{"n_layer": 12, "d_model": 256, "n_head": 8, "n_kv_head": 8, "head_dim": 64, "d_mlp": 1024, "vocab_size": 4096, "activation": "tanh_gelu", "norm": "layernorm", "norm_place": "pre", "norm_eps": 1e-06, "positions": "learned", "qk_norm": false, "attn_scale": 0.125, "bias": "all", "tie_embeddings": false, "parallel_block": false, "init": "uniform", "init_std_qkv": 0.024, "init_std_o": 0.0169, "init_std_up": 0.024, "init_std_down": 0.012, "optimizer": "adam_atan2", "lr": 0.00125, "lr_mult_qkv": 0.4, "beta1": 0.9, "beta2": 0.99, "lr_head": 0.0432, "grad_clip": 0.5, "warmup_steps": 327, "schedule": "wsd", "decay_fraction": 0.691, "decay_shape": "linear", "final_lr_fraction": 0.0, "batch_tokens": 131072, "seq_len": 1024, "doc_mask": true, "z_loss": 1e-05, "train_tokens": 736900000, "steps": 5623, "dataset": "wikipedia_en"}
MLP neurons of a small language model. Each row is named by its layer, matrix (up: input weights) and neuron, and shows model dimensions 32-159. Each number is 200 + 40 x the weight over its row's rms, rounded and kept within 0 to 999.
After each neuron's rows, "fires on" lists the tokens most often at its 100 highest values on Wikipedia text that the model never trained on.

L7.up495,145,230,226,201,199,219,138,239,122,212,150,214,183,176,140,163,214,164,142,222,192,167,211,221,267,190,220,221,123,121,257,197,323,214,195,237,185,203,223,196,181,234,179,174,149,177,225,228,168,145,202,185,247,140,225,99,176,198,196,234,237,177,267,222,319,252,187,146,223,211,256,253,136,153,192,110,144,218,168,186,199,149,185,296,234,163,257,180,258,196,210,161,167,141,217,177,204,173,160,198,227,168,169,216,174,165,227,194,164,185,177,272,214,184,136,229,131,184,142,207,179,210,226,203,267,163,257,262
fires on: "\n", "\n\n"

L4.up105,222,200,118,178,186,208,231,289,136,198,220,245,225,204,221,239,223,184,213,212,202,203,260,171,263,238,196,203,205,164,211,248,171,168,141,198,216,188,223,251,182,172,189,182,219,226,171,148,196,247,214,208,178,260,168,178,186,191,155,258,218,184,219,218,133,211,142,211,241,242,222,215,214,216,290,219,206,211,248,248,254,114,235,218,220,182,169,237,228,201,203,202,166,256,241,100,248,136,212,156,195,218,260,179,217,198,160,173,167,229,162,128,246,212,254,204,179,240,149,98,207,262,237,156,189,176,261,133
fires on: ")", " First", "000", " first"

L7.up19,215,567,164,226,204,220,188,212,215,182,212,176,194,204,181,167,163,212,257,210,246,189,254,203,152,185,147,201,216,170,178,191,194,211,214,156,148,219,220,190,190,152,199,231,182,209,176,162,199,191,242,213,244,194,168,199,209,173,124,211,145,189,162,198,203,194,165,217,200,231,213,188,231,204,155,154,230,180,193,164,200,183,142,182,171,175,186,191,186,201,311,224,217,210,210,217,205,190,250,180,161,206,226,177,234,197,233,204,176,167,218,100,243,206,239,221,254,200,220,246,136,214,209,223,176,174,220,176
fires on: " (", ") | ", " | ", "an", "ers"

L4.up189,135,180,170,178,203,212,193,205,245,201,147,200,72,240,181,169,124,216,198,207,149,270,162,275,214,212,181,92,210,131,174,248,247,185,176,210,217,168,195,256,168,177,209,233,211,190,120,101,227,225,220,296,139,215,265,148,173,222,170,209,229,113,135,193,254,163,258,198,196,196,175,278,176,218,236,153,291,153,254,284,220,182,218,220,200,181,168,191,198,203,206,145,156,211,199,221,183,204,129,268,260,236,236,153,176,165,208,198,168,137,187,179,211,203,188,189,181,119,255,224,273,253,219,197,177,146,239,181
fires on: " |", "\n", " top", " |  |  |"

L3.up545,179,184,177,234,276,157,260,231,203,196,173,213,241,212,210,183,199,280,278,210,194,174,142,196,252,236,226,180,189,200,153,151,211,215,214,116,224,116,195,195,240,233,229,192,204,159,233,143,272,212,141,223,221,194,258,214,201,238,200,243,208,161,196,104,181,179,220,230,162,200,236,224,185,209,228,196,200,171,166,249,208,179,192,267,231,183,196,162,157,184,199,175,189,193,206,191,233,246,233,259,185,186,237,208,99,198,236,180,199,181,293,162,146,167,162,175,179,153,153,182,224,229,163,218,199,143,260,228
fires on: " appear", "ording", "ince", " mot", " rel", " entire"

L3.up996,207,241,162,166,272,164,208,223,239,209,207,208,132,181,277,202,210,211,253,222,282,228,172,129,175,236,205,192,277,204,190,210,259,177,176,210,344,169,260,193,175,167,172,198,195,169,148,166,230,173,169,168,242,250,280,227,176,295,213,216,270,149,177,205,192,208,188,159,185,207,237,170,197,251,232,161,160,170,153,207,175,213,200,190,215,281,179,226,219,164,200,200,226,170,182,194,248,207,151,216,158,187,178,191,199,269,200,140,182,253,237,236,195,249,231,180,213,249,168,118,214,250,206,229,222,129,166,214
fires on: "ory", "ity", " there", " many", " law", " several"

L5.up790,260,207,281,200,156,169,261,278,185,117,206,183,260,195,175,131,292,227,231,175,135,236,269,215,301,263,186,222,258,210,189,178,206,176,187,241,271,202,202,217,144,202,198,215,213,207,217,204,212,194,208,154,194,205,190,103,213,233,186,170,245,203,265,187,225,244,209,197,216,219,129,186,215,223,203,172,115,222,202,226,222,194,258,190,222,130,125,227,185,194,249,194,184,274,233,207,197,186,200,154,189,225,182,223,232,293,205,216,209,180,126,192,252,253,196,211,222,139,221,154,268,214,195,169,249,218,190,162
fires on: "s", "f", "app", "o", "red", "ating"

L3.up115,139,214,214,175,173,206,250,182,272,158,286,165,222,195,224,167,253,196,237,196,173,271,175,203,170,284,260,179,182,158,208,217,291,186,222,269,250,240,137,161,246,189,126,198,184,153,236,227,287,214,212,164,281,204,216,280,176,211,191,167,189,173,157,185,221,201,194,239,216,191,192,271,190,216,216,172,210,211,105,172,246,183,280,162,209,187,207,205,201,210,181,172,147,216,196,223,239,143,180,183,129,257,229,219,175,174,267,180,118,211,171,224,173,201,218,241,195,273,226,208,192,242,240,243,213,156,234,216
fires on: "ru", "esc", " Aust", " countries", "serv"

L6.up663,280,160,268,197,226,238,209,144,249,222,213,214,208,121,138,174,228,182,266,151,157,204,195,116,226,173,167,195,156,300,192,215,207,239,155,173,139,182,139,177,243,200,270,191,176,218,240,193,153,192,136,192,200,256,141,151,244,177,192,196,214,217,179,172,221,159,218,229,162,234,254,198,178,197,212,241,175,178,127,183,161,225,159,207,148,111,213,235,188,164,200,280,217,186,218,225,270,214,195,261,186,204,214,216,241,190,271,134,210,219,219,230,216,180,207,195,213,287,206,186,275,229,188,155,196,282,185,208
fires on: " made", "es", "ap", "ates", "ives", " play"

L7.up914,185,181,221,169,243,190,171,220,188,211,200,220,230,209,174,157,198,149,291,329,132,199,177,185,195,223,213,163,208,254,222,249,167,190,136,216,171,215,125,214,192,295,203,324,228,224,198,201,154,236,190,220,114,194,195,164,187,167,153,207,234,244,198,188,211,235,193,139,198,259,225,262,213,159,130,165,206,142,201,231,165,185,169,164,196,230,277,132,186,147,266,167,186,155,215,224,174,235,178,211,221,186,185,168,179,215,194,158,205,220,177,201,209,256,204,203,111,203,177,207,209,147,204,181,243,257,171,232
fires on: "\n", "\n\n", " h", " rem", ","

L5.up402,194,178,182,165,167,149,228,267,204,225,177,203,208,214,276,237,281,184,172,179,203,206,198,141,234,135,110,186,291,202,244,210,258,128,178,234,213,118,187,182,211,229,200,233,249,220,279,252,148,177,211,187,171,247,220,185,216,239,227,142,188,180,153,206,122,194,162,228,152,217,244,135,166,219,193,272,215,294,192,180,267,156,173,174,223,232,223,175,217,229,154,185,172,202,229,198,231,214,210,175,146,211,225,202,171,233,163,176,200,239,251,155,191,217,210,143,146,192,239,269,210,231,161,220,263,84,146,218
fires on: "000", "s", "ers"

L5.up38,249,197,147,211,210,161,183,179,174,171,234,179,167,152,212,172,207,231,227,240,211,157,142,248,162,292,220,210,179,157,187,188,146,195,206,225,233,294,160,234,252,218,223,157,152,303,157,174,184,202,148,290,271,173,140,200,180,183,220,221,193,252,243,219,268,259,292,217,179,157,181,202,192,167,215,277,247,216,182,140,213,204,200,236,230,119,156,205,124,227,235,164,288,186,214,165,180,147,200,200,209,166,222,183,211,107,190,188,204,242,183,188,177,230,303,230,210,120,255,238,196,212,199,208,158,151,237,191
fires on: "est", "ach", "ent", "s", "ow", "as"

L4.up449,170,194,140,216,168,257,169,288,182,153,195,200,211,179,193,239,173,207,187,224,191,177,206,218,239,233,160,139,193,219,255,179,199,262,161,203,177,194,292,197,203,187,176,130,239,198,192,131,224,106,191,131,230,209,245,227,205,255,147,207,193,127,160,237,245,196,185,206,240,211,218,167,148,199,304,196,190,220,167,143,245,111,199,145,200,179,191,184,199,230,179,219,135,202,225,155,140,115,195,246,168,191,253,169,193,237,246,187,128,238,115,175,224,141,251,189,252,173,101,193,244,226,242,194,127,191,256,132
fires on: ")", " (E", "opulation"

L5.up409,172,262,129,194,224,201,223,254,180,78,189,160,125,205,189,153,169,182,226,229,182,149,265,209,232,279,195,218,189,161,221,181,280,176,181,154,229,229,194,238,161,150,183,174,179,208,183,184,213,188,192,284,219,212,211,234,173,126,185,220,212,184,181,172,198,224,170,218,192,179,189,238,172,188,166,213,231,183,169,220,213,195,219,216,258,159,90,152,199,216,212,187,189,234,243,213,175,203,214,218,261,207,280,188,184,262,182,128,146,104,187,161,206,210,206,189,219,241,254,205,157,216,232,200,206,151,211,209
fires on: "\n", " |", " | ", " |  |", "; ", " ("

L4.up683,174,223,154,198,173,207,251,255,209,218,217,176,217,106,213,222,134,251,104,250,190,217,220,125,263,271,205,131,203,120,238,211,246,258,214,159,216,180,258,233,207,169,244,129,284,176,271,258,209,225,164,204,172,205,252,130,225,224,188,246,173,178,157,219,235,136,191,232,261,220,232,195,156,190,223,223,173,216,189,181,222,194,210,194,193,173,144,215,192,214,214,227,138,174,191,188,181,178,181,134,183,208,227,255,191,172,214,213,154,178,179,193,216,162,209,189,201,267,39,153,154,171,185,181,114,195,266,223
fires on: ")", " =", "–", " life", " (C"

L5.up175,135,184,160,201,240,212,188,227,201,191,197,288,182,227,168,167,216,218,219,221,183,233,121,213,210,176,193,119,171,222,225,175,248,209,159,266,202,123,171,234,210,302,167,326,201,193,229,192,138,173,166,259,178,194,212,159,206,247,192,178,286,181,243,208,115,159,193,140,205,198,229,177,209,142,196,229,178,142,162,149,212,193,149,200,273,209,245,184,237,200,227,196,163,162,257,218,156,194,188,165,244,229,151,216,188,239,162,221,153,224,214,213,194,249,157,164,146,176,276,191,221,255,171,215,187,133,201,224
fires on: ",", "\n\n", "ate", "ore", "ually", "out"

L4.up1007,207,194,186,243,225,165,234,168,202,220,216,156,151,198,182,126,220,218,233,215,138,219,231,246,179,235,208,157,180,151,194,205,223,245,181,230,282,188,189,199,269,228,208,193,199,200,206,123,179,155,203,241,189,222,252,145,182,212,122,210,308,198,202,134,282,170,233,108,232,174,193,247,234,182,166,187,179,227,244,142,145,194,229,221,272,144,141,204,281,133,180,224,189,236,193,187,217,168,153,157,216,160,221,225,204,188,302,220,192,163,175,198,160,237,208,178,159,204,169,207,200,254,97,176,224,195,237,191
fires on: "s", "ing", " |  | ", "ared"

L4.up977,189,194,142,152,207,166,165,210,160,200,182,291,133,229,227,220,180,172,149,189,185,178,221,191,247,242,126,139,200,215,181,261,222,145,114,195,234,213,169,178,159,227,158,133,106,204,194,150,198,245,190,222,164,202,232,151,247,174,195,236,193,183,216,255,254,185,159,170,234,219,245,273,186,166,176,251,221,236,133,135,233,181,247,165,153,202,241,214,186,172,198,245,125,223,210,114,236,132,208,179,181,171,189,191,201,213,260,191,208,188,223,216,167,186,216,176,152,232,174,168,152,271,256,211,201,205,237,222
fires on: "\n\n", "=="

L5.up632,226,185,183,187,245,211,119,173,216,218,207,190,150,165,192,184,236,218,268,218,283,103,155,176,152,247,228,168,161,253,211,256,231,275,192,166,159,229,174,123,220,177,195,146,247,114,177,180,246,165,168,237,140,222,172,262,201,142,237,185,244,224,290,134,228,197,229,231,207,228,235,212,220,119,140,258,227,191,171,207,115,247,163,189,182,183,142,186,229,188,204,210,253,265,186,195,205,246,178,214,189,191,266,285,162,139,227,236,194,258,177,141,218,280,189,186,238,234,254,182,231,201,176,247,188,261,123,228
fires on: "N", "I", "G", "F", " ", "V"

L7.up135,277,220,271,193,241,155,206,294,241,211,226,172,145,247,136,133,249,194,167,157,189,168,215,234,173,236,227,187,215,114,214,176,188,243,253,208,195,204,121,212,298,190,183,112,222,157,263,181,217,280,184,201,222,193,201,153,197,207,189,243,193,165,220,189,290,144,221,198,193,191,168,300,220,161,175,226,74,187,160,234,158,249,160,159,256,208,182,146,192,212,171,170,169,236,199,205,208,206,185,266,187,159,292,212,213,217,168,212,188,173,144,209,113,180,194,192,127,206,202,169,278,168,173,176,222,174,187,205
fires on: "ed", "b", " of", "d"

L7.up112,108,190,193,206,249,208,204,255,228,199,269,203,211,159,255,226,302,133,194,232,294,138,248,176,206,182,229,187,161,253,195,183,194,232,226,250,291,157,156,211,222,228,258,215,173,144,237,158,191,192,222,238,102,201,165,154,181,238,176,182,262,150,213,209,219,166,190,156,273,232,254,166,198,155,144,176,184,183,132,227,166,211,129,167,201,181,118,222,219,174,224,234,193,160,211,207,219,139,170,166,172,180,213,253,262,224,147,188,214,242,171,209,208,227,202,181,192,266,189,121,250,251,200,197,259,214,179,299
fires on: "–", "1", "2", " ===", " of ", "s"

L5.up834,155,199,203,230,241,174,219,175,219,203,251,236,171,188,170,171,193,233,255,289,144,229,291,234,169,199,168,172,215,138,184,187,220,163,219,236,258,230,99,159,185,200,168,123,218,251,262,215,205,180,137,294,176,196,231,142,151,250,184,127,270,140,173,112,170,233,253,281,264,194,209,200,198,200,133,233,161,186,159,242,203,212,139,148,197,189,208,241,202,233,194,193,187,151,136,171,240,202,179,186,238,215,224,217,271,194,177,151,207,182,209,209,239,168,235,149,249,229,222,227,266,168,165,143,199,232,220,124
fires on: ".", "ently", "ially", " though", "ly"